{"n_head": 7, "rope_fraction": 1.0, "qk_norm": false, "bias": "none", "lr": 0.000668, "seq_len": 1024, "doc_mask": true, "dataset": "wikipedia_en"}
MLP neurons of a small language model. Each row is named by its layer, matrix (down: output weights) and neuron, and shows model dimensions 32-95. Each number is 200 + 30 x the weight over its row's rms, rounded and kept within 0 to 999. A neuron's up and down rows have the sign that makes its largest values positive.
A block is one neuron, or neurons of one layer that tend to fire together. After each block is what it responds to, as a language model described it from the Wikipedia text at the highest values.

L5.down107,138,205,202,166,279,138,167,187,190,263,215,208,214,171,217,217,235,241,137,254,144,217,274,225,192,201,193,214,172,192,205,208,186,238,179,200,249,205,201,172,187,189,190,193,270,185,232,197,209,176,212,218,170,168,242,207,260,202,184,219,160,201,176,261
L5.down110,240,179,200,206,193,214,231,158,203,227,184,170,166,193,198,192,259,240,215,271,129,209,210,188,233,181,223,232,178,211,259,205,213,182,225,214,169,203,136,213,228,184,228,189,169,215,139,198,228,177,215,242,167,195,190,187,294,237,197,242,182,190,186,186
L5.down220,196,131,149,182,220,180,200,171,176,202,217,232,198,114,208,184,215,190,130,252,222,160,245,195,178,245,220,202,166,179,226,153,173,200,189,237,203,250,261,207,169,180,161,207,174,229,188,154,228,224,177,199,226,197,170,197,185,203,204,192,182,201,240,196
L5.down320,196,182,196,213,221,238,156,196,191,221,169,200,210,147,154,183,226,177,186,240,214,143,202,180,239,208,194,236,238,236,230,189,211,207,154,248,176,186,136,166,219,220,203,195,210,196,206,177,162,228,209,189,228,216,226,186,223,236,207,207,222,195,227,223
L5.down572,236,225,207,153,192,211,189,200,214,199,186,143,184,188,179,231,197,208,203,131,181,225,226,233,177,212,159,199,221,191,187,171,200,168,182,221,189,181,200,186,311,165,159,174,166,187,203,219,236,223,172,203,176,165,198,211,199,211,285,204,176,265,188,163
L5.down699,213,209,191,193,209,194,172,150,171,245,178,211,223,210,199,223,197,192,184,152,151,203,195,138,202,263,202,209,230,181,242,142,161,191,271,206,235,185,241,158,199,248,195,171,198,145,188,218,236,241,265,256,121,193,157,173,216,246,228,218,193,223,199,194
L5.down898,204,204,188,208,184,156,203,225,190,238,289,221,207,186,223,182,167,212,174,199,189,204,155,238,168,187,188,181,217,204,177,232,220,205,199,196,231,200,229,210,241,164,144,204,192,167,222,175,182,234,232,187,180,183,209,229,214,172,204,203,168,225,223,195
L5.down927,192,188,175,214,259,215,203,187,186,183,204,250,215,214,176,161,206,254,161,175,175,172,180,197,237,187,186,205,240,210,176,250,201,187,209,216,258,203,208,209,182,181,222,140,210,210,188,229,169,202,244,213,197,193,208,251,228,177,197,194,185,186,160,138
Responds to: Function words (of, and, for) that join parts of multi-word institution names, titles and degrees, as in School of Fine Arts, Ministry of Arts and Culture, Doctor of Philosophy.

L3.down783,206,206,235,213,222,176,187,198,165,189,167,188,216,171,164,169,191,228,242,175,196,188,184,209,216,203,237,171,234,202,196,205,216,207,141,243,273,198,271,213,186,214,174,179,165,235,220,170,193,168,236,208,194,223,168,186,146,220,228,180,175,167,191,233
Responds to: Prepositions right before a named organization, school, venue or creator in biographies, e.g. degree from, professor at, produced by, "Alma mater:".

L5.down405,184,185,193,211,205,176,185,179,174,171,190,227,183,208,213,213,164,203,140,259,246,195,167,261,158,202,200,190,246,190,196,204,179,225,193,230,193,200,183,212,227,264,176,148,164,166,216,200,221,207,206,215,254,230,182,151,130,210,253,236,199,233,190,146
L5.down473,169,211,198,188,235,261,165,174,256,199,176,195,193,169,255,171,228,176,192,146,185,237,213,223,187,179,207,232,175,187,247,228,221,184,200,204,228,208,165,149,222,172,145,204,206,223,216,193,195,117,213,192,197,198,224,261,201,199,143,222,184,178,228,163
L5.down494,227,214,207,236,126,183,194,198,170,224,135,232,235,132,181,154,236,174,230,190,181,154,196,230,130,182,195,214,170,181,233,197,223,203,171,211,186,172,213,232,191,223,190,163,188,176,154,205,182,226,171,232,199,227,194,243,136,199,181,175,200,238,199,208
L5.down691,195,214,223,211,131,167,225,176,226,180,137,186,190,134,224,198,208,225,192,180,203,211,194,218,71,218,214,200,204,153,134,182,218,209,235,185,253,229,217,171,255,226,169,180,175,201,177,173,186,239,219,185,166,230,180,198,222,220,127,210,239,147,190,207
L5.down701,163,171,232,175,158,206,208,228,193,201,135,207,231,173,197,203,187,202,135,218,180,211,252,233,249,172,225,161,176,221,209,208,204,180,220,223,188,161,184,223,234,195,168,189,172,185,180,187,212,269,236,226,212,216,214,211,230,206,226,170,230,189,218,219
L5.down849,200,221,251,239,203,170,201,144,240,244,304,212,121,203,199,186,186,192,218,234,260,209,215,223,222,204,180,194,190,197,203,249,214,163,189,173,213,201,189,183,180,221,196,208,184,186,211,145,216,221,214,236,200,174,202,190,207,160,182,207,174,227,181,186
L5.down937,207,237,196,210,175,124,190,211,176,214,195,219,182,190,229,162,236,231,240,164,186,216,205,247,167,202,231,184,179,226,254,200,193,180,223,246,292,229,229,220,208,200,151,187,245,137,174,238,170,214,168,208,252,195,197,225,221,222,226,155,182,142,229,181
L5.down1130,176,208,183,179,172,173,203,248,228,239,234,234,199,199,217,161,240,202,271,214,201,218,208,178,177,124,228,196,187,261,170,210,210,174,214,222,205,176,202,213,224,189,183,144,219,226,186,191,186,197,169,211,203,119,178,183,192,218,228,185,256,221,179,195
Responds to: Mostly the word at linking to a place, venue, event or outlet, as in "at the US box office", "writing at PopMatters", "at trial"; weaker on for, on and table cells.

L3.down525,220,176,210,199,207,228,212,173,199,207,99,157,242,154,176,240,250,172,189,290,204,209,177,194,247,190,222,235,179,172,193,190,227,179,173,178,210,154,164,216,202,198,211,166,152,216,157,228,188,211,185,213,176,184,232,219,246,195,204,196,169,196,212,228
Responds to: Prepositions linking a noun or verb to its subject area or object, as in specializes in, focused on, Ministry of, tool for.